{"n_head": 8, "activation": "squared_relu", "norm": "layernorm", "norm_eps": 1e-05, "init_std_qkv": 0.0177, "init_std_down": 0.00347, "beta1": 0.95, "beta2": 0.99, "weight_decay": 0.29, "decay_fraction": 1.0, "final_lr_fraction": 0.0, "train_tokens": 1057000000, "steps": 8065}
MLP neurons of a small language model. Each row is named by its layer, matrix (down: output weights) and neuron, and shows model dimensions 352-447. Each number is 128 + 24 x the weight over its row's rms, rounded and kept within 0 to 255.
Before each neuron's rows, "raises" lists the tokens whose logits its output raises most directly, leaving later layers aside.

raises: "Street", "Bou", "Street ", "Road ", "camp"
L10.down1705 [ 94 148 166 152 155 130 139 141 139 116 121 115 124 116 130 141 105  98 124 125 117 148 121 124 112 136 132 150 158 124  98  90 125  87 120 155 122 147  83 141 107 156 111 105 141 143 143 153 142 156 137 106 126 162 168  81 111 117 127 116 138 103 153 121 153 108 165 158 136 165 134 128 121 102 129 100 109 162 144 125 135 141 135 169 151 144 119 114 166 110 138 131 129 111 126  97]

raises: "ates", "ate", "ates ", "ur ", "evel"
L10.down2040 [166 157 134 108 137 131 109 116 155 134 113 137 158 182  93 130 107  99 114 136 147 115  93 102 102  93 149 116 151 118  62 121 142 113 135  90 136 124 139 124 130 137 127  98 121 150 129 130 141 130 174 144  68 154 113  69 105 108 101 134 121 102 119 163 108 124 125 132 132  99 124  79 117 114 143 123 142  79 123 127 134 151 119 112 149 116 115 108 133 111 123 116 131  78 101 115]

raises: "192", "191", "194", "190", "186"
L10.down384 [100 154 120 132  76  91  87 136 133 129 149 129 121 163 152 145 130 140 159 134 126 122 145  99 176 106 136 102  71 131 144 151 152 151 162 136 106 129 133 150 126 115 130 159  63 138 112 122 146 128 144 151 159 118 139 133 161 102 135 163 147 127 125 151  69 110 134 136 142 171 122 136 122 106 109 159 106  99 145  95 143 123 125 148 105 127 166 107 137 131 117 113 149 100 157 127]

raises: "years", "years ", "time ", "year ", "ore"
L10.down260 [106  98 140 134 162  98 130  95 139 162 129 172 146 134 157 133 108 139 104 136  92  83 116 125 139 144 118  92  96 122 122  87  95 133 109 136 131  88  99 151 132 149 124 137 124 153 122 138 100  89 168 115  98 158  92 122 143 119 140  71 117  95 147 144 136 156 112 133 106 133  99 105 120 139 146 149 168 138  99 178 107 134 152 140 102 149 167 110 201  96 163 112 109 115 138 126]

raises: "War ", "War", "conflic", "war", "Tre"
L10.down1377 [112 111 112 105 123 122 127 121 127 123 132 149 123 124 130  93  87 152 142  98 114  81 115 138 105 157 175  94 118 125  93 165 124 175 142 125 114 128 122  88 105  96 130 111 146 114 122 145 125 132 126 138 151 104 109 136  92 131 145 143 120 127 126 114 130  99 154 145 157 107 131 111 137 159 120 115 101 141 149 180 128 139 124 101 130 150 116  99 134 134 164  89 138 133 118 133]

raises: "30 ", "29", "31", "29 ", "28 "
L10.down1264 [115 139 104  99 133 123 133 148 135  97 122 104 161 147 140 111  93 123  99 138 101 144 102 143 146  75 128 142 126 132 165 140 134 108 152 106 136 109 151  78 116  92 125 140 103 149 144 149 130 119 162 151 109 122 153 148 133 138 151 131 162  88 127 141 111 137  73  88 119 161 142  70 117 136  96 117  96 150 119 152 151 107 157 136 137 115 112 146 102 160 142 114 180 180 164 169]

raises: "years ", "years", "people ", "Years ", "times "
L5.down1026 [119 117 121 136 139 134 137 138 141 133  93 122 137  75 127 153  96 141 134 181 139 176 165 126 143 124 139 165 118 105 105 124 131  89 127 103 133 127 133 104 140  92 155 138  86 157  94 133 109  91 104 146 101 117 126 120 113 150 176  98 124 137 140  92  85 142 113 124 135 104  85 128 127 154 147 190 140  97 146 149 103 123 166  52 138 144 135 124 163 122 188 124 137 152 162 126]

raises: "at ", "@ ", "vs", "At ", "at"
L10.down1217 [155 113 150 142 118 106 175 105 149 148 125 161 118 158 144 139 123 102 124 124 149 124 137 133 141  89 132 164 108 144  91 115 103 135 167 118 130 154 121 130 122 112 126 153 144 148 100  89 160 108 126  99 146 132 166 115 134 122 143 164 101  92 127 117 118  97 118 121 150  91  62 144  95 133 130 118 113 155 151 126 145 149 103 119 141 138 112 204 106 103 143 157  98 160 148 126]

raises: "ts ", "ts", "t ", "ting ", "ted "
L10.down1439 [136 165 129 186 105 130 106 151  89 123  99 122 105 104 130 115 175 117 107 127 140 104 120 155  71  95 138 112  99 109 120 128 116 158 106 157 132 118 144 171 136 173  91 119 102 107 182 129 146 140 135 133 135 134 105 132  97 141 122 146 135 153 113 102  85 134 137 103 145 141 152 161  98 130 126 147  99 137 104 114 100 150 181 164  84 119  98 109 196 148 123 156 106 189 121 126]

raises: "sur", "term ", "name", "terms ", "title "
L10.down791 [108 129 149 133 137  81 116 120  71 111  82  89 129 146 101 113 160 180 140 141 138  99 106 118  90  98 141 123 123 143 153 144 119 145 122 127 103  92 125 156 165 109 145 111 115  97 126 150 124 116 106 115 138 146 169 127 144 157 147 119 158 140 161 145 132  94 104 132 151 116 155 166 138 156 143 118  83  98 134 117 128 130 113 132 107 155 103 110 154  96 177 132 135 130 114 113]

raises: "of ", "Ar", "ys ", "ys", "Arts "
L10.down877 [144 116 144 141 100 132 148 134 112 111 159 141 110 150 137 149 104 132 130  94 124  91 108 116 152 105 131 178 127 107 142 144  85 110 147 124 156 131 129 138 151 167 106  88 146 147 133 132 130 127  69 127 137 116 102 174  92  86 148 106 105 153 101 130 134  86 133 156 163 125  91 124 124 116 124 126 124  63 126 118 116 136 128 129 122  86  81  97 107 148 153 127 142 172 109 144]

raises: "93 ", "94 ", "74 ", "98 ", "92 "
L10.down1529 [164 176 134 130  68 170 165 138 129 144 106 108 140  91  80 196 146 111 130 102  95 121 150 114 143 126 166 142 116  90  86 116 129 130 136 115 120 128 145  80 123 160  84 118 119 111 154 145 122 113 157  94 105 158 137 125 156 101 126 130 119  93 123 138 130 145 120 151 127 117 121 117 148 135 108 158 114 137 144 136 150 131 160 103 127 155 109 176 110 168  87 107 103 105 137 149]

raises: "birth", "basis ", "home ", "names", "center "
L10.down664 [111  89 120 168 119 124 156 167  84 117 135 127 134 134 128 120 130 140 111 130 107  77 109 108  77  84 142  81 181 101 135 140 146 132 123 164 157 138 106  78  87 143 119 120 103 112 122 165 126 162 110 144 142 153 158 123 155  97 144 127 120 129 140 152 132 139 151  70 151 143 121 121 138 142 105 119 120 121 127  87 128 104 145 105 146 179 131 127 131 132 126 155 118 129 135 135]

raises: "Gold ", "Silver ", "Offic", "gold ", "Bronze "
L10.down1029 [120  95  89  66 108  94 155  93 127 112 133 124 146  92 130 139 154 126 157 105 108 110  92 153 141 108 158 102 122 140 133  95 107 114 121 137  78 165 141  82 139 110 109 141 115 125 156 144 179 172 156 126 132 171 149 158 173  77 148 162 124 110 126 119  92 123 149  88 147 136 112 143 125 180  88 127 117 109 131 130 172 123 108 173 152 160 124  93 115 135 132 160 136 163  99 151]

raises: "si", "half", "ni", "son", "bro"
L10.down1215 [ 81 111 156 161 115 102 114 135 105 128 164 146  85 126 134 152 154 138 126 114 104 131 123 103 141 117 133 120 111 126 107 108 121 173  84 154 144 166 111  65 118 129 168 105 129 129 127 109 126  77 148 113 155  95 143 141 111 116 117  64 171 139 126 113 177 118 120 140 131 127 134 124 147 129 113 126 121 140 152 126 120 153 120 139 109  85 111 131 127 148 121 140 112 137 176 120]

raises: "hand", "ign ", "z", "z ", "fire"
L5.down843 [134 140 130 112 160 142 109 118 114 172 132 172 112 141  84 120 164 156 115 154 138 100 138 139 152 140 174  98 141 146 103 155 116 179 127 117 157 131 111 119  92 115 185 124 146 122 124 162 115 160  95 109 130 156 128 105 106 140 148 164 141 170 143 138 141  87 138 145 125 127 148 126 146 163 103 129 131 125 167 131 143 167 145 135 129 144 110 123 147  82 153 139 174 134 130 114]

raises: "200", "100 ", "100", "twent", "150"
L10.down579 [129 117 140 114 123 128 180 140 153 101 106 100 125 120 100 136 130 116  96 161 113 134 105 124 122  59  88 151 127 145 132 129 132 164 155 120 125 127 104 138 138 113 121 131 115 152 142 105 140  77 122 118  98 139 137 127 138 121 142  99 125 113 135 143  90 135 121 104 134 146 131  94  83 137 143 110 131 129 139 133 122 182  89 102 134 118 149 104  78 112 156 143 152  90 145 176]

raises: "collection ", "store ", "museum ", "distribu", "own"
L10.down1246 [152 108 125 148  98 136 108 131 153 117 123 143 138  90 107 142 112 105 144 120 108 128 105 108 126 137 138 117 135 140 127 149 152 103 129 134 126  86 107 103 128 123  72 101 107 152 116 105 127 127 114 141  91 137 140  94 144 134 109 122 155 153 102 167 131 149 142 121 120 118 148 124 126 141 150 161 147 151 103 101 115 166 135 124 129 154 157 134 160 136 141 131 128 152 124 118]

raises: "1 ", "4 ", "8 ", "independ", "into "
L10.down298 [135 124  86 101 142 157 145  91 161 159 156 106 103 126 102  91 183  99 165 137 101  84 134 135 136  95 149 147 128 165 137 115 124  89 142 119 153 152 112 143  80  82 107 110 118 101 101 124 161  90 128 122 116  82 156 133 135 106 161 132 109 112 110 123 131 125 117 121 154 123 127 117  99 108 119 154 136  93 116 109  85  63 123 109 144 118  99 158  24 131 110 148 124 112 133 137]

raises: "example ", "important ", "notable ", "example", "recent "
L5.down793 [ 68  96 113 174 147 145 123 142 188 155 144 145 136  88 109 149 155 151 146 101 139 118 130 121 110 110 126 104 170 124 148 160 109 106 131 133 147 166 146 129 110 111 145 141 109  86 112 131 143  91 115 121 134 151 145  93 140 122 113 152 127 135 129 133 143 138 139 108 143 124 147 110 156 132 160 128  92 151 123 122 136 119 134 133 133 106  99 120  84 103 209 146 101 107 148 135]

raises: "that ", "formed ", "founded ", "whose ", "who "
L10.down564 [150 113  79 176 104 134 101  83 149 114 123 122 153 137 136 136  99 127 119 153 136 164 110 143 116 134 113  95 148 148 115 127 126 106  71 111 125 141 114 142 107 130 149 193  94 185 123 132 119 132 102 149 151 134 111 125 106 180 139 144 129 129 120 112 136 164 122 102 148 156  73 147 111 131 121 127 114 108 117 146 114 124  90 127 128 119 142 145 173 137 112 106 169 137 100 125]

raises: "ity ", "ous ", "ous", "ity", "ously "
L10.down2013 [158 135 118 100  96 136 142 117  83 103  97 131 148 118 148 122 154 116 146 121 106 128 135 152 139  96 104  94  78 136 149 167 147 155 131 146 127  94 163 109 111 156 136 144 182 115 101 146 125 111 124  97 123 115 102 160  88 147 105 109 125 174 100 126  96 116 110 118 100 121 139 103 105 106 143 150 128 127 124 115 132 145 157 139 133 126 144 115 167 138 130 106 152 124 133 115]